Part of a small language model's weights: MLP 3200 SwiGLU, 1658M tokens.
MLP neurons of a small language model. Each row is named by its layer, matrix (gate and up: input weights; down: output weights) and neuron, and shows model dimensions 293-420. Each number is 500 + 50 x the weight over its row's rms, rounded and kept within 0 to 999. Numbers have three digits each. A neuron's up and down rows have the sign that makes its largest values positive.
A block is one neuron, or neurons of one layer that tend to fire together. After each block is what it responds to, as a language model described it from the Wikipedia text at the highest values.

L3.gate2898:574455512503545442478536571437507487417470436473449448395492512560450491440564418517529572453536523537527345527513511515368518595509496520519491530530547514471502581446513559378513533549389468521431514540521407525485500416423465616488567590478422487615551400367524477500508506563488612442505483455522477506485507442499571533524527477509439487448593484467419467532457587496456435482508
L3.up2898:447522454462528519519514556550513492519423449583456411496525544494498518438518513513485551564594495507420530598512508426407462539476375567591561496532548490538494424504504494506476442392411445467475537411517406570415559530491499474517476456468501453451480475481486467488534526530564488450688479525566579498509576499593573476544517437481531488509567420458457471539454720502576459471570
L3.down2898:502463460431515435578535437486494504540525563519509584430504474440487490513420535492506482495478507527492596444566569586569561446516564535529534465475505454436498477499463537514522530410534474522421442435549563515586438516466523334491528481474458547435407543602482543559435518476478411524517498497564606492530504506509494499480492509487486463519562543515510534528477470501456526506524
Responds to: Final word-piece that completes an abstract or plural noun ending a phrase, often before of, commas or periods: desc-ent, divis-ions, categ-ories.

L3.gate751:464509498509533505493451457499473371433541478439504613465511454518524437493468519464624480588512548501515527459556511488549481450511527551439491471493409470478523520427460551406484531469491571448536530509519483451435508546400504472516433589519510455469459432500421594498541574612409494501462454548480483511493405538409463528445476481483446488493437490524410536508462516578542608557481
L3.up751:496475508448515511524441582436473465487540472549501439513481512524514557504563626555471545452477458561480466579451525450551531513572560457473435491549441568461512505494481413485480457461533590482459669478520517444496481503560465449553377482508609461412486545502546512523472581482466463524470439469537557481578584549515463414551454539476551443597477505474482554578483461556523491522503
L3.down751:443420523516583464497402496501513465527460526610530524443494513449580505474410539462453436433472411475487573475419477525488379419527567465464495542481488473541464551500506500530511489435530513475575443433529505498609438527475509412450438473465505609409489386468525500446477507478568490558459471442518503692414485588558483507439461499540539513461521573549465564536452477430612561499502
Responds to: Final subword piece of a split given name in lists, tables and title lines, right before the surname, e.g. Nikol-ay, R-aul, Giusep-pe.

L5.gate1093:613536519575475413505531569476542433409478515426486467626484533462528471418452595429570491520483558475507487484570525476614570532466535584451447506496510484542519425524553502446516499544484539488403434579582484505531502551532500478389458467436382450493480455506440462480500476466417529494458556523504436464538570470588531526463471463507472533560592548546488456503507577537444540625543
L5.up1093:498413455493559491504434465593505549576446529554488450473560504531592449511448517464499547411534546548493540505486503549519526521433487394478498483457428464522539591515579509443545573480479446522519507465585569572444451444578512543485512531457444456528464466494429531472454443583467440458463479466511526452479486471587472445493517534575459530461468495512504606432548531507437507558489
L5.down1093:431514516482506454550475502593553550480503472520581436498539458541482508402440602487438574433488509531426443479462515418445459443544478524414497456438462475476479533501437581555546489456492466481603452558483493524483557548521618500554537509478442375491489549536503624513503483478448535485477556545568548470485506496460477577463478509499408491465495530477480476515469447455514478652509
L5.gate2120:538623636566478470476484501493546487508606531433558539494492605522395637559462500516436454524489496576526437367480476434429453434489522511478470489431523469515521475479515528462573522450435543618522537432486497500423531549513491563469432581485501456462501454475467561621529573476498500536499448519617408439563459538532490462451501518475516465407536485539495536491576465441494518568484
L5.up2120:566537536549482457451475414515451537498478449392592531501485524527507487435462488510458630436421534530489480502512519460518502443495508464618406565420527379392541518508510515439430432461461410544514491521365600510471434550466542482439439517508447377496470437506587535495526511511522600489541486533426409535516542496520504524485502511585549588404545457567466521493555520554513487443526
L5.down2120:436515535526496519534466525479530459414476537448472560379524465502519569476488547493582471460526437532498468430441560494510465478607492489474470473510481561483498465431507460497496451486494464485547518581545442545467496495565556531560452491574598459579475452514524512578519489508528538539473534560473537435496451453479457499443497509573489487471401427479474478476451466400456592464534
L5.gate2204:523417512459485434526481570529440614416495497466594531602567568533541507495503635448437464522540511458496517519466435517482488519492541494453563512476503459408474448492593441416439538547492555483533477447503502486468601441471463542508476517492435509559399441433421509491444473534472518486529388513489554555546522461459556439494560533455429555452507462428502558553494506517405525524453
L5.up2204:512536411489562518485449410521471497540545584532549527602504437572554478576513475587480530403602470524498495469515491494529569417571513450632574586607447503482498413521515506530493506532414510556483501490433515610446608486416528423500455603509541460487526534517408478506489486414477537502462563533454508537429516474534425494563589537519416495556582514427440510555539491478525527579445
L5.down2204:525566466415505517467463504524501474522527518570581532459516520477487459606576442533500487344556545442489472497525580504544553549456405427509551410497499591530520499517441551415494516486517511550432511439496564490462415584454521494511474473507495493469484478478502477481530477535416524448483515521403527413476504532526506546466543425418487513624510620494504430496496502484466502559511
L5.gate2314:494486503500566519613551493493502541500574491507503441514477413556550400559507463517483551496540522507452484485505491444618471457455542418476474452423419521556524496594544471486541591497506464529606445474565466467453481541541543528499536623505537589532507486492466577365556477497412510472492562622455484497520461420531410430549534528531476583504505474455533462484480485485500508520491
L5.up2314:472508420467434469453574432463497517419449526474495446521489447558498540477519450539475477573556677442638515458440603597647421541590515500547510520492458520552524504462599458600525547509502549503534549466511495389495413537455560449541360504628537507508505537469488510545488532554500488422522540472447489469496405385464521525490574541476500468487486493495470510514482493538488500471492
L5.down2314:528399558521488536545446478465421446552492545476539443480564446505426495413572443479464501435437447513442503571498470591486488435470508505474446537467556511597528438527552459527401566493513352439459443534554446558545485514479533529558493534529511559548533495573435444534473487522553442582412422519447495470560483626516525438510505486534445522527507483550519562423508546543461659484546
Responds to: Pipe separators, zeros and other small numbers deep inside rows of sports or statistics tables, such as a run of 0 | 0 | 0 in box scores or player stats.

L4.gate351:510461429494557560511571459421481423446551491459527533483538603440531654549469523403457527441532363445519485498569554474506586514486431560588549537537482540484465456562467474532519469435495515485428488483471564413536376453460584484478512482550448458477479615529403527450422469497498506431455514508452472544524572571491516495434498466528420520520545590508377462419455504554559440609581
L4.up351:404490530519478451480453478500554536442427522457523483509577506511522546478485507605518473416569483508482475602436501475455477492550478526610545530588484502518446504516548514497494441396373448521427532489489447564505515493528570423467566544427529519496437578556495506493426383457431459461433465589522524481523541449520525625517420551563552407561512523422549528657474602471507475451528
L4.down351:535510494528522545520490519472524474482455431462541469431446520421424492520404454462467583449490489510528521527470513541480458516499488584524314456489431529496531385519468520447568635541603495468471476595506507556518461494438428556525497513571577426508506483470435411480550567493553467580428511519491504563481528451497497559392476495484503467475524500504442493479473476434508341483587
L4.gate794:492561452538462463555532557515460598476475476539419457475534502544493479564496476518502464479635572537554554468440466615478449532475415533532571578523508582602512489504529588536518527540542484557541545542452536622523526527484514545521423485416493415538549567482540484537487578481376453475559542509616493472532493539407590453484517515422573514603583466471465519492434507500515431478543
L4.up794:631515651476429508508489486434498425479486555472473483533521473564497515500495461565498507516547536531571513445419503493483545544500499492559508464500501578518436483478425553517502486437478495523487579418443538476528484498406468500503464506453447465518409459454406548467506479408411402510459488490475446468543615453524522546447470467521497481539496637462592462446545447488441477604527
L4.down794:555447514449533468510517518425564468519503517477502498458511529425475621477610439522531577456509538500480485451542485517506496474507482533534525440592530469420530483633559516481596549428519476565450458501525531468521577536625533480493474487519574462442424499435655465510535475499500515517510535525499539505596439546464354519515484524472511467513527469579399406511496524497566463496538
L4.gate1879:537517554433522432511484580515474526470495476481532560469541608494471573449388490544470581503550435528641461515489558520507568512548438557569522504450549428460569479419496485563451509575471466475478523420530477570512477537579459517440553516537482388565557458582447512482539577494502514623538460562481531537470497512504521555523426483515519546553402510462466463529498435447522443531519
L4.up1879:505410571520521510530541524485502556481519469483601478449572453436511546463467470457439498485464535379424567424441464459509466459538534437514524479479415436467621376422491497510515495500564500543560383496597513513501555536463575464469521413556507441592543497500492554365456520424514439569549534396484457518457536571557532566456414544517475590528499541440455483609529547561491458439453
L4.down1879:441466439585506543346479444474493483472555433482516489521517431487578510561476585533568430472477474527465586473433524480479591450434603503622467504578509466441431429490531442473496544458463491533552482490436496480504541524462558559530439531520525534456433438508504456515422500496430551402402530478591457480479512436476403567475497488437438400570486463662492570526524468497608532428464
L4.gate2652:560513531608452551548416463636500507524434443505459493461523475402520560503456445520596463549485579421551456563528518518532527384471477464528543426516523484501567492482466455378521490455504553512529437414518470570479488546505505525440523517490488479576557452392494450456454555489406438535543489528503438410456480510507523518511442575482613437471464497567627448455451541429532485568458
L4.up2652:424408465492466518473533570467578584494473476485500568484528505515445488488477574597506530533565477536578541475504486493488468522535519507558577567528505463448558504520435539513474585511524482585445540483512586411525485572543523484486491501455498486534531506493558551404517535482498502497468468463615502513557511537574520509516609423482623496540467414513449446497460539533484482550482
L4.down2652:499537525515504570460458607537538480563523470525546528399520541522437478575509595539469560457406485487559522566509427477395576566520531524464553488490513504516485475449467371483576506438557512465409446530511552453436515489500522418495480481453467529460462578527523443503481490466463457450437470525498568577585496501558452525523448507417505406488560519465493497499506446501481478516550
Responds to: Plural noun endings and colons after a count or set word, where members are about to be listed, as in "two children:", "two entrances:", "options", "pairs".

L5.gate147:431530558443476537487497531469534604552387491505509514546559472511511488548465467480575521536435609439547517517530499515481468449428504497572475518483546479482630521452477519427557515457505547564426536428477542562452509519473483473511524467479414470472529534521596535543487577492433491406517522491461567440548526510512478604478534465370503465458499503526549469561431551507526445489439
L5.up147:545572562512575525462516480584452478546459470432514593440450534502507519558486453523518545509501522497541503515505509621441457466494491494553487496496561520506434495559481508461411426482569571539468533480551448535510502476560393575429538517509429466503524479544614534518422530585520576470626478479476514516478558501598551501465514501427541448409450566429455532399594494457564560579392
L5.down147:474510384503463425539441421509528436447451514483530445554483504539498456448539559427500545445566475498524497500485538504460518453547561454530479484577436503466495400476480491516496498422476492570408532551474538393521539428448487501438511464471518562467446469607449577481501414538539407473422465474397517520551528454442485455540491549464569475533512431509559564602403491573489552408515
L5.gate2420:505467477592452485531493516479483525509589540414523504414518502539502494441491427533471469466536506480575519427476593502516504563474485511482390686466502554486543443483514476614556398516558506486542512513475496528478461509564415483508506441610491567449476484463460482492463467601543596409542443586488565506515418526592493471534418479394489485444570589528488490461478479473438460518536
L5.up2420:541484500484493532567567454494455436455516483549427485395586482424489542530403450496504515506517462534556396500533600578515626485536471457473555593528549520533520582511482533428501542487603484489574524460482554557441384528576512514561502533502491548603519557477603465452581557448567502451551510502608505574491547535467477524487514508530518446462445516487467402477493489510468445481458
L5.down2420:373590439499499440372493545517504523457482563449506565532471615467588481526548541593425500478425632545427527507529433479521483538467487555669455461490513590436456502505478528527517490523501528537524480564440479449491523514423543409488484536453503403480454418467473513545399439545535515572453434386541526440516517506621477554454483503490524436467540389551481490408450517505506508540520
L5.gate2605:430541568478491469509707611487478455518586567511536490423516496497585511529411502512500517537500558435498525466543518462494514520460487555498518558560517550504459560452435521514516487493517477565481512439557532496464430519501581637493512521483524374465516557532504572499491575441501412390548543539514520484525495500483461454530512517528613485506533412559458520443506506454517475546473
L5.up2605:477415510451487569514482481514452501394456438399437522512572542571514555436526437555517504568612525459485491508537477510423516495477461580485422467504542570449487436466408533499590418472523554531435482505521494484538562470477501516430533460582542497433442559484584419542473560536521459462649471487531461554491500492468563497465548525514546508510561557500511574649519499492424440433490
L5.down2605:522554530568490595462528530500506562508534448542589528499474471429483507448550544540495531550517482517605528499464476495478444465447472457504509501533562548583477513495630604530452567603465463466495535505510445510467486565486572591490377494500446473464455485413472417432401399519498555473360435520507491600418534441469552529420487464360460498531498441482574613409524437504557655521459
L5.gate3144:502510415522424515489396520484460483557393463431454519531539429514534595497398512533469403516556520415475481501545505498489594519499504514526575644461477509521476490294510545338430485486479512526516452452485472480511567493450453522482446499460488541488467497451483518513428542540520506475512466572496509502527538532492483505523589534462520497529446522508488513510549503530499478443455
L5.up3144:480490574404473508614499514491517491497563454536536525403511461551504503545517453471500466490521521501536489599415467492446576493484488442476447528425478438606559563551499414449540513519519532531457511500528502514538503470468422431496505513449469540542471495496579442498522553469426530553464465511537480518522462514534493455519410546428442408584465478515476516460527486436469460536544
L5.down3144:495538534498427481391422498486486464487487513432576557575498588514449490430535415420589491516525514483492478526512469556470487593555503553510558506471488490463496385501511519554600530460484507523502561492563567537445514532430456470533589481538380479507504556522465511433561527592471521475482471502413554502456537551482622450421499495490593343551557439527476557385553548450532564398540
Responds to: Plural suffix pieces (-s, -es, -ments, -ies) that finish a split common noun, often after "various" or "other": genres, fragments, libraries.

L4.gate456:603495467483498513466517466497435432451427517521492541467569522485480517469543381523457426510454512519514497495553452483522506489527472485531521505561476500489521482550494545414508391506422562525510476425524587517583512571513529531424506468466583459474588430460500454507502562499479415504481536505467584461608559543421462542484582475518488462520544535432619495520512589578510496533541
L4.up456:681517437556498559544521495366508457555507579500579548526597411556533458511503517476500450509513454550525392476564490557417515450518484515532415501524534455452556570462497491529565525587547482455516551376477498577489584480545415519516511595467462529475517543400428422471501576495520545478491473505538469444492466621494508487504389473476434491463574557551477483435502441564512587592475
L4.down456:585492462489512578517560510459503433444436501490524518494552586468498437488415456484572433546420576561470454476502435457503534438554423436548471562575497544544478484505535599512528398524529557514484438494487440501467548503460475370530581409490500526568528458599513494441475495488482522460488418517532543489516462409547367454492555494520603436419521449502431542554587547518417432478489
L4.gate896:503554422543550476467560495497535571481489450558494583455398515521524479511560531502609538450470493600516423504438494519545451488527576512479444488485518459554451571475494608486540496500469598428515540517488528443529535515437479529445539493483531604465496437486457498574484610515543497451446529560523529515466497534554444572421510584472563554565460461525492532556411547542449479557491
L4.up896:400420459457518513553488545452539476496477503553559448503556506353527502501527474402502486400425573454438517501408582452470438521492485495602489428532491508404499594547446471442568580495416508421513502458534468456547427449542436482438572486477586499506488481518405519494490491492520490535554462515417554541496554470493571482437454511518503559486560503517479511459521499528481553489483
L4.down896:594450496416520476459531515496513491508461431535516532423499521541470529477438384556512517454508389463521520529475458468474429526485466496552530573466560444456423350471467587534491523481434514493444561503526534459524462511503478560517512452420491548487501532517496494424596501521499443499463426414463468458483491484552430545409464472518501524455409514539487590637547524502520466394463
L4.gate1236:570523463535442669515538468575452518516395470389557510497528395482477504429444455459544482503582518507498497412398474521451478544486537588456475634473464453465558497468480500516507505526541516484452555524545529470525512620558465505496415517468513578522527516457524566579574506499385473587516547498532497417446382505448468472475474483515500480457511484504471500416473513475569488527498
L4.up1236:528483499532528550548574518460464583451472528506519601514507440494525559586531528561536413531571479521478536576562496541450550425464405500476519467530557542523489413461511587494426352472526467518499481479463475521515551514550498474438428460441404506509501552481483494530421532427512517519539606515364523435507525498556494519556529590498478484505521483493486532540419492459483523508479
L4.down1236:500587518475453424551459504543513481494545460516563534555456594514474479495614435491509523509400473467489436385532576506394457544529478465530562536518552493531494456544560500437491501419540564532468507422552438499439471440445481441519516504521520566461517423540507535510481437519472488443493497467517539581466507500601443521519522511519461452480435454553506539549467509429494483603460
L4.gate1791:539537463622469388481513582482525480486528440491648550483520479531476466521503618537534517470468480493533531417580518391462465538561499510432455475449510529479561550504465522480545491472532537562519455517554595648545493531541482561574511456469496500467464546460510538456463594438458380554564520461595508534540446514400519487541506409561518434488525505540466508502348501496433461524572
L4.up1791:525472525513503471613506502522496520499585598552502483536509465446496510477507454485469525480505502563438413519425494431495520574518511664459532578503533427460433521487539525430547502436526460544539468503466422442517499448502460460470450529553501536583537468473485501473494419501517481561550460505529522430548506445632468505528565535409356482568513508552604476427389430491544621504510
L4.down1791:467504419463585527537452537487489489469518512441534499516472534622463544491535564465512480452478493531433571474433485430493538532555513515519480381560526465395534514446515605544577508566565502532463501397527567561454488525492517442555457494536496448526530547487472555587555460447494455550504502503552529568503555532439584436546569481468548515488453551504494403439564516616543463503613
Responds to: Fires on middle word pieces of personal names, mostly in tables and lists (Ash-le-igh, Nikl-as, Ram-ón), and on minute digits after a colon in times or track lengths (2:00, 2:47).

L5.gate546:523458456537571523501492528454478437548592480446592603441447539476524560480490517511567452458499498570383456456388557451428458467492591450468462464566479471511520569524586502542448554503598442613496574561479458518459465530627492454478462441564445475533528479587528469526470454448511524449447534502523402461465474592485597519477498574574497393541402422398400507462486365506561420506511
L5.up546:506446517600448473434460548525525453439348581469528480593484543496588457581551433408457554530438418521641550544573478641487532541442470490469522454517527544473547544466456500479515455498451542506489487502474469451477554492467478550486493461509503556560471516390516498538487605490444508583467419539436561539533537466502456533591643503513431475502485533487409493576505571493548506536422
L5.down546:575398451491585526509476429439469548541506460541407557450483426478437484461464464552439502462607525576535516542488506452449460408525478508490429465410540490533511504490472472574500561512409510452458507535551492562461462557490528481479470538549547515567423523526454468485448492450528445570436510514540501519482454441462338498502437526576516519494483438404550459503428478428479569516451
L5.gate1395:578503535475576553532512399377549480521518544553549485477542471500458503581462443547467495397513524521530525531393493459385503545521594433548508498542503452543547584530507528460455466494488538583512543486452533497490454523450485534458502545549482499506517495477506448529499590447447605480452470499599559557506564392630487415359516495466480473496576436563506523541543540501523506480560
L5.up1395:490391459405483526490469522496402406543471445514566495528429505528467516597467479544553386559585423525505460487536551552566404563487535581514484472496510511503557495472432497502492472476492478483572463514411458552483585540503532575520437543530473469448621540538616413551496410468510525499444464553464553352487430530417484496564464571511493358519446545559483470454608536472478532494456
L5.down1395:575510462442444532477460493488569421573484515549491521520544518502470515551530493512569403490544483494518443469521459526563488570562499552431484463570525507547561620504538520554506452516466501566509444437492482596440549461588588538548405397476532541523538554482413498533468564438397500493509486504542473430477470587540549497471469435525395431530545420593571507558566524491541580484522
L5.gate1864:494488456609489484483403481513503461547557466582486472451496512442429479573563423531465436517542550473497591523476473486369450475502468546490463522496491526426604549422466490533537516567460508524479556464574496475519569481515486582564384495492520617458430439508545403460506437519467423536425497462502480458550499552460580544476461447527465527498498450497468488487387603498475441481409
L5.up1864:533480494531562463455440614528535478503446514585553469511418530537528409472598401519489520448460525544430554475558450498514461483493472520517487440516509591499472445469541609537487442474486471528440502532472514473530585534470415468505445449564508446527593610419490475466441500494492568541576533537510467464385483531540486525492453496500444451580419540580487482511525502551496450463537
L5.down1864:424433457530565494549530453484517495483524584521442607445434528549455459465448469484457465526488460490459483438435495468484499477595456476509562394497485528423453440430586520452564591547550610454531529511568550490420492518612446374519516497546380532453542480456475399505405504623510567578518508564488488521493508555498444478579516504539481565478530501496520498522576433452453503505508
L5.gate2519:476452474459551495511521470508475478518580470583559490473541523577489444577450489515553555518537537541486498451442579463564442568467528480488458452519481471443610593568508492483505462507441522537465543451457456431522454507539474468461494505511493506515409459501493468445527408554431496516551500551479571458581506482380486468503504461568499404458471485502493506502492483579576506500499
L5.up2519:541577520491570456538491468505546478526464487443556594454473632575495570604597489548443408528560506502488483508578466499559496402551541460546411448551494499569468572502564488379512438436440535563602466481538457588528397561412451498488454454530529574469534492580527422505543448523494525550498457477504492517540453577535464538522539483572497493548441516531419538469478516519467487481516
L5.down2519:546547547480559541561501395488552347545545560470507462443515557549513573460470461452500438470498548376461565504463499456485532466515507485430583448537466509432470540535578585459470572525527599642487546597473548393521500466492561558501444437562470459522438450478571482513564416517457523536442475529559579497628497579481420578547520572514438544524466489535497478447474421443526641523508
Responds to: Mostly the decimal point inside numbers in tables of percentages, vote shares and statistics (46.7, 58.8), also digit groups inside thousands (18,978).

L3.gate1818:595513506514493532425515512522479457465519491520540522469526436452522558536387408540424514528496498457492543472479500514513465546537447536518454481463492470491568520573472521524484493499510482503514577490535415542539456469552541509484405457496514443526532482396577502494558494546589499429502426524575456492555513437533450514540478612504534454477484344455536537483535459487518464502557
L3.up1818:436507549441437486530449570513491555501521519561464543509517537556496583470492529450449502486524582409534527425490613519470459476484434583487512554434474484549484524494558520546561519596457447544437565456534378523514471512592479494513493496481488496512569449499487516481461425528494436528481486555450492523535474489503517469569451492506534465597499486569429534492399477359511602483501
L3.down1818:483485519434497425502459538540404540533517454507442571534434550492485495393476542473582533550445534536477584456436513539511480436480489560483578633483508544551487497425507560516509429492503486502427443502533439425450496488487507503562440587385533566504497526509466539448537465568528504506508397532450540418472470497555477535520583474586496466507485446473520488513553383484463544495452
Responds to: Pipe or semicolon separators after a number mid-row in sports statistics tables, like "| 57 | 1 | 8 |" or "4; 4;"; occasionally prose words after "and" (his, their).